{"num_attention_heads": 12, "num_key_value_heads": 12, "hidden_act": "swiglu", "positions": "rope", "init_std_up": 0.077, "lr_mult_o": 0.895, "lr_mult_down": 2.0, "z_loss": 0.0001}
MLP neurons of a small language model. Each row is named by its layer, matrix (gate and up: input weights; down: output weights) and neuron, and shows model dimensions 0-127. Each number is 500 + 50 x the weight over its row's rms, rounded and kept within 0 to 999. Numbers have three digits each. A neuron's up and down rows have the sign that makes its largest values positive.
After each neuron's rows, "fires after" lists the tokens most often just before its 100 highest values on Wikipedia text that the model never trained on.

L3.gate307:460484380458528480613625514407529543355532605484537525592491501482546451490534484566428434509522518472501513468438522431588556537578511498530457490562542493557556508476469450553480468497458543522493473487571478521529467532549543517548449548535449499507456478411429465575485496525488472555470541483498472529570444507435483516538550442506463505574431514432453498452452437475530442471527
L3.up307:531544495459494540495568518490490575452509462527464468618523484501523583432609573487468550496478564527519461589434486548473416507508502491572464554471488568536599562432593476498463570554439536448558519428483457473445462409479498635508592480520474421482465485522480523492507517576510558503430485459456485499564425518428457549485447435523628522507370462492463479486533501412453475409502
L3.down307:471486500536496603539564499467427433446491544602485481490439506432500435438545516528470548585520488400483505451580483549559561494551486586423504550588466402482506476572461472494554529516546434523562484429432531604471457404514465506550551482520581506524446545558488493539521506466466525557549434452480512488491605448466479435432501492473503452569606509497472518511519460617583453450578
fires after: ","

L3.gate139:442505437552468516602377553577478539538464427480562425476535517466522452557478534560451345553461424506460530478518494457459559545492513520589586560542470563482513454495519442490492527500416450466473486432368486537514464447451518452499596402565518463451461510521531465499476464353453402528508475490472512529418547524440468472465595540501476566497569473394495585539536540526502565493498
L3.up139:464453547535500465486477494545524454419434596573597483470471497578524530503413511487478519540445549549585539503595461557469517513513496485579513484465512610479438501451454487509427572523544576500472442552573461531559493545422532453466434646539450551506374473461558493479518560566534597538496517564480507456474628547532549453572453549428545484512559369468426491529588466566418471476519
L3.down139:479377515445603419445523431463474486412502515540530463602486462489553576461437466491537582478481564484474495507552428546565496413498462449470508507495514552529554501550514532540510527521592422469531509385504484496559358509643514562552462634529465574487475539474512466496580543507587596467428494539525503556438639537501549511496466523453446495450442495558490496504535487534503462500471
fires after: " B", " G", " R", " r", " g", " D"

L3.gate20:515339486453506578425525426494554465448501489415534533532516399478391504413486475473527477476538485476458545487506595499475449499462529507494504464525469634487515437451505564516482445388433501401640408432523487481457456452488489481533473566458514511497497551549425528581515372491499541429469510490481473482413435522512505475494608436453574488498449553481509443521446485447503497568528
L3.up20:603467472477488454477517330555462521407508521488468436433529517559539478456391516493498450472500410504451512509539475493508494440487385502511455416492551456544500432457502560478510486427521476462544512470436476479545498521500510444534577490477492482514487526556480475466453457546566490435554471579500542370447506425580583477443481458440554493495654448512511415499414373460478501617419
L3.down20:520573518593501565514530581412504486455538465495510421621495412554516436617488516462538549507455579536452496501505448473468487425539497574492590550485442452432487412469516530616444514456511508510535554373517443505420558451494501493626423524522543497494445547532544494552519474495517468490575473542539547534476484540508529509475514395545467500525544464433563513479618446508549495474458
fires after: " the", " s", " S", " g", " "

L3.gate230:480504386556439598640547412500461461434487610452506508435456450518526448531492564511459522501563435508487553382537494525514534524535423508588513490456476509528565544472449527517474569483516411511580535601495506569488511491542397492402517484470441426529549415445497508563508484552503553438500585517445566487493504472559478510567450522485506444571553440472492468439448486416455538489520
L3.up230:547524395490549472582480570424524484477394674495411461546400446561472574516517607514407601477509518443485501455494481571470494554491465520526464426501468538589503499467559505476511494562460499569550554408536433490475506440477461496479508513536496441557416506554548512508524540573470529515507527456533476509509422446523389534553490517514565489464557567547528582458438457509511572526539
L3.down230:486481419494453565629534543410509544439435632517497462514454451501565538494451508545455548443535475492558557402461446490669563507469477435457518479471523563499526523514432474480514588533515502516483542517540532575598523486564426512456597478490408415529548587522508489563442501556494562519469524401450513434469398493579487478510483519517436486513483566483545430449497572462483504589491
fires after: ","

L3.gate184:522535456533526491504543534522507516480509552542552526475484552433457449416422589579508513526442492441452476492450543494499570570510450415432487501543585500563475432455479555462513414540475383557470460566458558446467482548575541552485479587434590599593484476518575491484469496574506527515543554474535555437457466547585533410538551417466470448476474497502510566432490478512418462383414
L3.up184:454427572420502482444529603491513467562508551569542512553496458544555370485442568524562522521405439467451509527515464505462526505521484454519543486430473586458495496462444551458515481474486497503459498560415499463509531499535546466515450432479525575615548516547577460424456486546506512493587514450473531540572437580575375481493525554510481566504485376443491521555442496454450532443505
L3.down184:537550439480537528478514509451503439506484522595475367510529502484557453498584544522454566450509417545470512461432486554536564431515543467538599543457470515491438581548377441497415530519403513444527522470522524456552571482482397513537458385513443492495441580604495488489471543498512510578494441506542468515390514389512433426416484451482460513486439483458542486480480531393485478526450
fires after: " w", "W", " W", " km", "w"

L3.gate68:450562451584587535548497442452530447459475549573510430492519487507535498501564505535435483454527496524474435446592598519576585422501437526513463488530441451544492431398516545491434458513524549477468571492573507601450533506535496506533508420451432466525447476571452469561516482468481559509458522580535362522459600560481510437479405458466468406447531394516503468474507515507489474524455
L3.up68:454442444480415481452440502464477586541527465535525533417538448478497458456561466539531485388471510464527457507453429460517427512479548597561600442395443584513425512481633394435486466501457468526509556492642510526479486509527534529567452425472409508473495474480478488486495455467561495509484523555546493524448426500504507467408476517474458500623500439576547519537429389446468484540538
L3.down68:483522480459454512415581549469472415433456448420472524582539489458489404447538444514497516563588479529593440511553432492557445475533471489570490491597494507473486519519590538497521407470572422439546576498487440542497472455453581483586613509515501488520437402590503427515596443505514467484501457585531456414485440515485477438571560432434564466529468544617485489477529429584535419482475
fires after: " ", "–", " (", " th"

L3.gate382:469465588488490539418532447506452431447538478453501488507590545508503518483436640479492543523477468518511609512454528476481508508502443525520415399515504459596546512478470518586513522571506446489382458503502521585491533498524426535500418548501563549531544506550556421484521509499337502490492508478413485557459519410543490526479586466436439452460538448566457397487546426539571474503514
L3.up382:489568565489515446478475455648424465560507437471498494527508500408481490485497598567447467574485370579462489447504563519465424502464517463506476475446497551567549571431498453523524531513532464513493542553474523464507545601439461491545471455519526468432470519509519503467554454450518550513476489449420465456381547440521546458415586472541399529396541489508629534522502427486395537556444
L3.down382:446531478544563513534586463547687509438438502559499416521537559477446509548555421508473564571477504448571541458426568516515413508485475525547501531483510556554532520466554404525499500462562512486446508549560455517557548519388478418485501400442493450455427532571477502514524495513537533519527508405529453520496374543500426511513431445464502491461494553484487496508525546552416461472414
fires after: " ", "–", " |\n", "-"

L3.gate7:391507469476542512445505533486505439499477475629485501547473555532578446534570408473503377450521525578439541457550506429490492541476471515411622526495525566582520463485408447481507489512403511496475435443450410493533478515566469545524567557430451454566507477476393510515418391522428465477475562481599497518558477469568538443498474591520495497442500589538519579454431507473480484511477
L3.up7:513428524565456501543507506504532468461559590477669558453522481508433500495468543539451542556504560411457568524499472471505485555561466456416512531565607487573419413475532437465508477501501496596410492550523473548365505489465517440569359408497436401500430522449547390557521471479534475495498490483513521500466472538478536545530473486451567513519430476493554483464460469556581480448497
L3.down7:479440575515550536496535520581456522427448486582391506518483596445509486487405452478438439453527559601533431491425467436409556483550485421482535486476468502513592552504486562414536488485469439507512451443445487466512533537495488498393494442406506462431587506439437517564481498494566463466527488537555451571499492406436536518524600503467458540541443524513511410446502463531493508497473
fires after: " w", " W", "w", " h", " H"

L3.gate148:519507392535451514432537482486529481524454523447428518504444533397492479507524560455485463583513483512432463564435507606508480488500421440521470634463531541495468585488527374455527533506504505515405465413441584482461537452494573468440496550553563411385507577494503503485519440488488578415439483458534540465545526455440566462512535477455430488498497482439497451529491459567367611656448
L3.up148:570471459539446420475417505432473524482557586402463482504562451473456453444528626562473538518575508515492454476451543504464528510593454359559508590452593527454520514576515445529593567500500498463386539493464485488521551551471527541536464528544497463503445522561476415509448398532538648514414562451495585434524491478489529572570548549489544451496600416518475603528511471581424518510516
L3.down148:560537481500435424494405521448535514573401586425419474471535487472460464592530462451556516542590549500546477497487502547456491456447519579448525600502452498464522511487408421512499576423405430499432570491606479494547548447511622473503541442481478511526293591486494537539512465490539438480488529407506583483484499522465458509554502556518496472498560456450518483560504596592454578551460
fires after: " B", " H", " M", " G", " g", "G"

L3.gate29:473523513413561507507504428555571506513477387479491582458478433530536509520411484545559518493489573503578551534500478546490481527487520544496488575506521590597495529470488410506424417414606518435525489458442460451538481534425504491502511458631544462516588514406559453580474431449555478490477497552556474576506490482424604528480491441611449556458505537421552511557623491453476542421462
L3.up29:469393501510536419472526479477512564525423447541547586515506463513476583507537398481617537468447531525544474495480489486540486609498468552469409440586547508438516487473504481488510490577478508465441466450464464525454511460465568505554412504493434508533479501546498472514475436531473539525467535538497525452479402524560468454480486468489560506563365449527548635451495593468597532492433
L3.down29:539462501569493460523506578404510524507589437442450503472455450440640544514612531503506541512522533540524433500561535501436450464497467495448488484484427432555490473431616556457512493464518483510498524521544491618498562542540587519527494475503439446509525476498437541480513411577470480496520415538476454486560514546518464522557477390495503488494493604550441510482582530468513513567518
fires after: " w", " Cl", " we", " hel", " y", " bel"

L3.gate221:553425533483509509472487473415463413450505497507560523520482454531469526407417484535455511537448496484388539433537478474505465481530518589470481488542498539501441554448547483403387437538591540496439492495500496510481537572482478493395523500438445565451542471483456511528493447410528568580490466476512586409483535601528550429485511517473489533559569441491422552480449500451487476510534
L3.up221:542503515563582597367435461444462575492511438499521542494483498523475447521572562434509517466487486556520373507493626442487430452571465571454469462490534557503394397401449492497518528511466517478494501557434489556424464532515524519483524520394523401536488468444649564430495470558560569512492474485506441507507577541496491470476442531539536498464453441482446522479476524471504501463485
L3.down221:488523498540515482523509587558439463493479533490584561506510492505522421463516468528489478576442474415595460536539599469490411534598482473504471538520566465406453438416499488518518491558471438478400509621504459544491453487634560460550450543528500492512478442473509548522591584497487536500479440453528473491550512415466525514508567479549524411490549502505554595566584521488519466470502
fires after: " p", " M", " P", " c", " N", " m"

L3.gate98:484492595556442409528430413519469522526469509530480544525466508495531442468533465498506468455464584540407472455476516582467578472482468462491531480488462491510591527561469495477529425561407497471444550541461491576482524417501441655500551406518471413516438451477598509447625570534563594536497467489554440516530555519486470491438511437529467503476483441436537440419534421473435625537411
L3.up98:450408490488421423549560443499577566458524496480414513531496522440459570498497492449555443559434540515465444470417524518464523535570499466529438499462563459480538569537526594472562539483494520527499498499533504461543481439536528560513556499548516555544500446456498553544495575574565410553455522495425516527497543451634517474526563450427411558549496480642440518558486482579535497531436
L3.down98:549489529436482538489498482548440510489411537567560488416538515552484522496497506364486536475434562554485471449506448468485482431442491525537598574594450479447570454443508458490416605560471509508463489546537406530496498573513418493548429416409572479476406501408616442508558536416451499506485490418504534483469489471413463534471480525458575508460479501459423387580448460578462509526493
fires after: " B", " C", " G", " H", " c", "a"

L3.gate113:536426517607547454558585474411510500441486470512471569549436501473483448409426394402505467496422478449439424539453535446452469491583507366464494443515562484534434549503489564459515485501416430484522448517456521478538531468469535511514480497470496483454470522420474459435481471451514509494465492461432446478381438598469511446555503412524551495498638594449564427579442488521469490551471
L3.up113:532488505450549520514514402520405613502607485451545418535580579448547551560540546507431489463523434558535433550576468490496561523471498477503526493476519508569457433472549526522491526504473435540541429509453525511526525534442522488589491364484565549510543466598485587502597558538495461515461517501460500495483451454567510392486419489464563512525519545489556440519442441480515462489399
L3.down113:551553409528464566434504491441438596540437572452514495462506442488489540406473384607516441483498517481609555459531430428577546414545496457486492565590381485547495387514488510599479499454522517434507537540535555575545503548568553432543463506588493484498422490528552509520476532513462418524503446521511522466541483576442551480501462421550453507493473475457471382425507541486416460470464
fires after: " M", ".S", " W", " C", " H"

L3.gate417:530416503461461454541497498437449550524493477551470590447574498512478467511540552481509433460434484420556475495563660578581528502525502523525538490504649494457478534469499567476454476533583470529495443515512601520504452522519515510455480540492481434484489421499530544365541500477463562586463375519512458539408568466461488498445508513551514402491530546485454522491462593546479440512474
L3.up417:437518477550521467475558410510478460612565469577496466424479538534576520562641460484520435480450535541541518425540541534444498535472505411526461503524505448595470484361572594557523516494479457435518528459527492427543555490512429627511473545541487600581518483561570589489540571531526527479510504436587436422472614520547430499433471520483500580483562558541472550452531496465516455502458
L3.down417:471426418549565513522530378470452503596447462513460439559488492558436472559543443614472533576503549493559544607481552494437497539403551607468465468529460511554530489423428515542532546472460511486444521468578561558471493540378461477513469494502557495486447460470493499514584439503537484499599547406431522470566493521517503449405530479514495493449648473465449444437468463529484519513461
fires after: " ("

L3.gate268:617381571495425515505499418506495557548483475455500546520496466500529471427409476460415377512510469643442512554477355483504450548476486611526465611460508492412477514422538548491452458471419518439438474463519478421460474478499483483498483460465532504542547523472554424500406449470458530439564413483455468475476379543512497439487587517431511431502500479452486466509507457407454490482527
L3.up268:586462570515413515436465487533477527462426483475451473464498490463507476453411492488460432480500502587442547448446434532452452518438452583513496591408521492411487579512479469499454564395426465461443437458475503393468511533523415459492490539512543434531512499421503482509454425469508562516547425505450497552481527585536526448514561519402547402483535507510497516503527511526550494533486
L3.down268:606535492579540480475539481514315512666481426515490532510487449485567399563430586507517514482571451479529483490503458576490506476506536618455445528518437546486531515517495545485479479487538477456516439460525440428508456470551424499554469461447520532438412481534456635463346439444550552545504473452516443499540538433483532472498491446458419475470513458517632469525499481460505497456526
fires after: " M", " R", " G", " m", " sup", "M"

L3.gate371:536345475502490483444515428492598395521532418500502539469525498424555334436452509603521575512524536506367463511501549499456489513545418482389526537505540537476506522371612516475501512486481605480592547444467467502493546552496485596519510475414469524513565449536401547532517423502486502560422453416464509468593511527552477485506459506444545501482501562490520511433454547443510470516497
L3.up371:423449531468472515451508580592513513523499563497588478559496565497523495437462548506446478527499541427443447513415489512475560483546449467527462451510534478452424517472555550600537602497460583498496371467411487529452548540467526552561479460477606493513485545562481538506447470446448509550468530421468551390490512428509579513495541534487471594507539569454445504470455491433576445588549
L3.down371:549552506463471553567445559498538512507499449426449576519537522528481454594547473459525505435533515497512488539419529558537564546403541541559390525492468565438579415523499402529487510546492417428461523416594427451427554501585484467522491527507548490329460484460411507390506543479530472530577546477448478603434444544452544488552523491524495481515478432514546481503461499481494492532474
fires after: " H", "w", " S", "eek", " w", " s"

L3.gate439:576546529475476491466532477405461570501477471541444477538516467482465477503531473470500528443507523551577531418588503546457429574545410496413533484543571506493506478524505576539477464466456481515431458469441532437506523551444421554536490557473482481437433498587439546532518381547430492474507475488512533602656532550544448489453437521466525470511588526554422495477484536494482468496534
L3.up439:508525450545503465485442451577448525526446470528498471557525458573481463406491505529502527438550450465586499511543520431599442491445478386547547544428433485520593533456502619566605563600533505480481502525476438515543540547547527446501517471527518476485454412516495517432497448498516583498507518530492507433667553544562450455429473580466482495479524437600555515511423590565466591529562
L3.down439:477491547498534551537545436465366468532554576526503490641530474425522579529523579484513385534528535484475558398551580531450534501566551449423514498540498475425515456415483577500519508533453504471553560445468494498454516574593516499447469492392462564466617472477538484537533472470480482513479446496545549536588450435527513513505475481461529543450574558542494415461483505529427467525541
fires after: " (", "==", "é", " un", "un", ".\n\n"

L3.gate163:477526537495479511453521533494604476442525470461462447562480521467529489410511517547485467424505559452494611496424446495506530461463474540517565603527380498438546464454573589515429442502533530508550553593496524424477406515447577405456567513537535524383502430569475511513426543511474462529489478424492554394476456485462490553646549485564405510497454561544543532444510519517531506429560
L3.up163:574571465531423433558541531515492524521528551400522466425517503493539499405544507399434518516472530501472531508484484451466476438447520506485523512428482520532535523532533497514517500574469498421561496489401512411475470474455449526463553568420538536440538453520573487497591531452520533502481516445518596462520537540513508473490493584485485531550518533536482487532526414573550555519581
L3.down163:471505535458496524438465518521551490385538521584521452553594528485422498508553493516524502510459503521398451449521459461497584545479464535489522509583493447410560577498479570485525541500450491489511434383470498494510439483532569490398496562537463497469483388543440454533491409397520522413533550513523447451523544583507494510498583503557459522437387474479502503465470575524609525544474
fires after: " ", "19", " born", ",", " ("

L3.gate404:456543446458431509479565473412474579440511545513629485499538473381522593502481590563450455443562471472523449560456526498543448465428549459586548513506431499487509528508457482414491473506584466436602406538353561489584537424528473504476427623490510482602477485426563465517428424481463505567477489484548574471457532501542514550537610491589460583472462493485495603595494562511379534541423
L3.up404:452534552494476549555465560504562549548478489427567556494470495456466596565538505431591630447467515427552559582508379485510455457496511468477515491519603550454516513467536541479449491460476487468451495562513445504482464548537437503510581472468544487496674538517544523507529507555527479562496500476460502435522572490547477419583522411463453488553450421422504521500544591412457556443517
L3.down404:516474471489461563523523482462567512593567415516523488423454571419497486539609423470524404388551562458483474530485445544470470478508523519478504519508523524493487521530526463532477561461397476458496489552543513555471451469502540417414503458489505476473532517569507425460575534477473565497594558494542506480511554629444454502600574305484459517519506548548412460467486481437473523464513
fires after: "20", "19", "18"

L3.gate454:510500474501510447467553525566548455557506536545425504450548401582440494429569489534598585506548505339542521567565487388497479484480381414506539511546539521491549547484466531505477541520438484528488511433523609480561506545575562459547487483537495486520422478586545521557492523531456515501458512526494447505456436479500478538505432411526505469488658505498486463475494557502490598508458
L3.up454:455503528621522416496511515452529506529493597515412474440485522639445478473480573529550481481429488418488577499496530478482517561497415460510470443484585443542586627531518469516490495559464527490491471502531555602602560499552441529456440519493484440513416391487498525511493475539532562494457477494456429545473573496498391559539500510511531502503564529480506508496482402546481525483467
L3.down454:464545517523469467487526466533541430433481530554541501412482423403462476535405543452557443425562524547512526506490519495500490555547576496515495468509384459550428556558438531483489521473564587530500466512524494483491431517594435501439518533497521496592563553624476457493466464511448550542548490424551551565446495464515506507375519578423505487473493435467551525513459547523577472519542
fires after: ",", " and", " to", " that", " As", " but"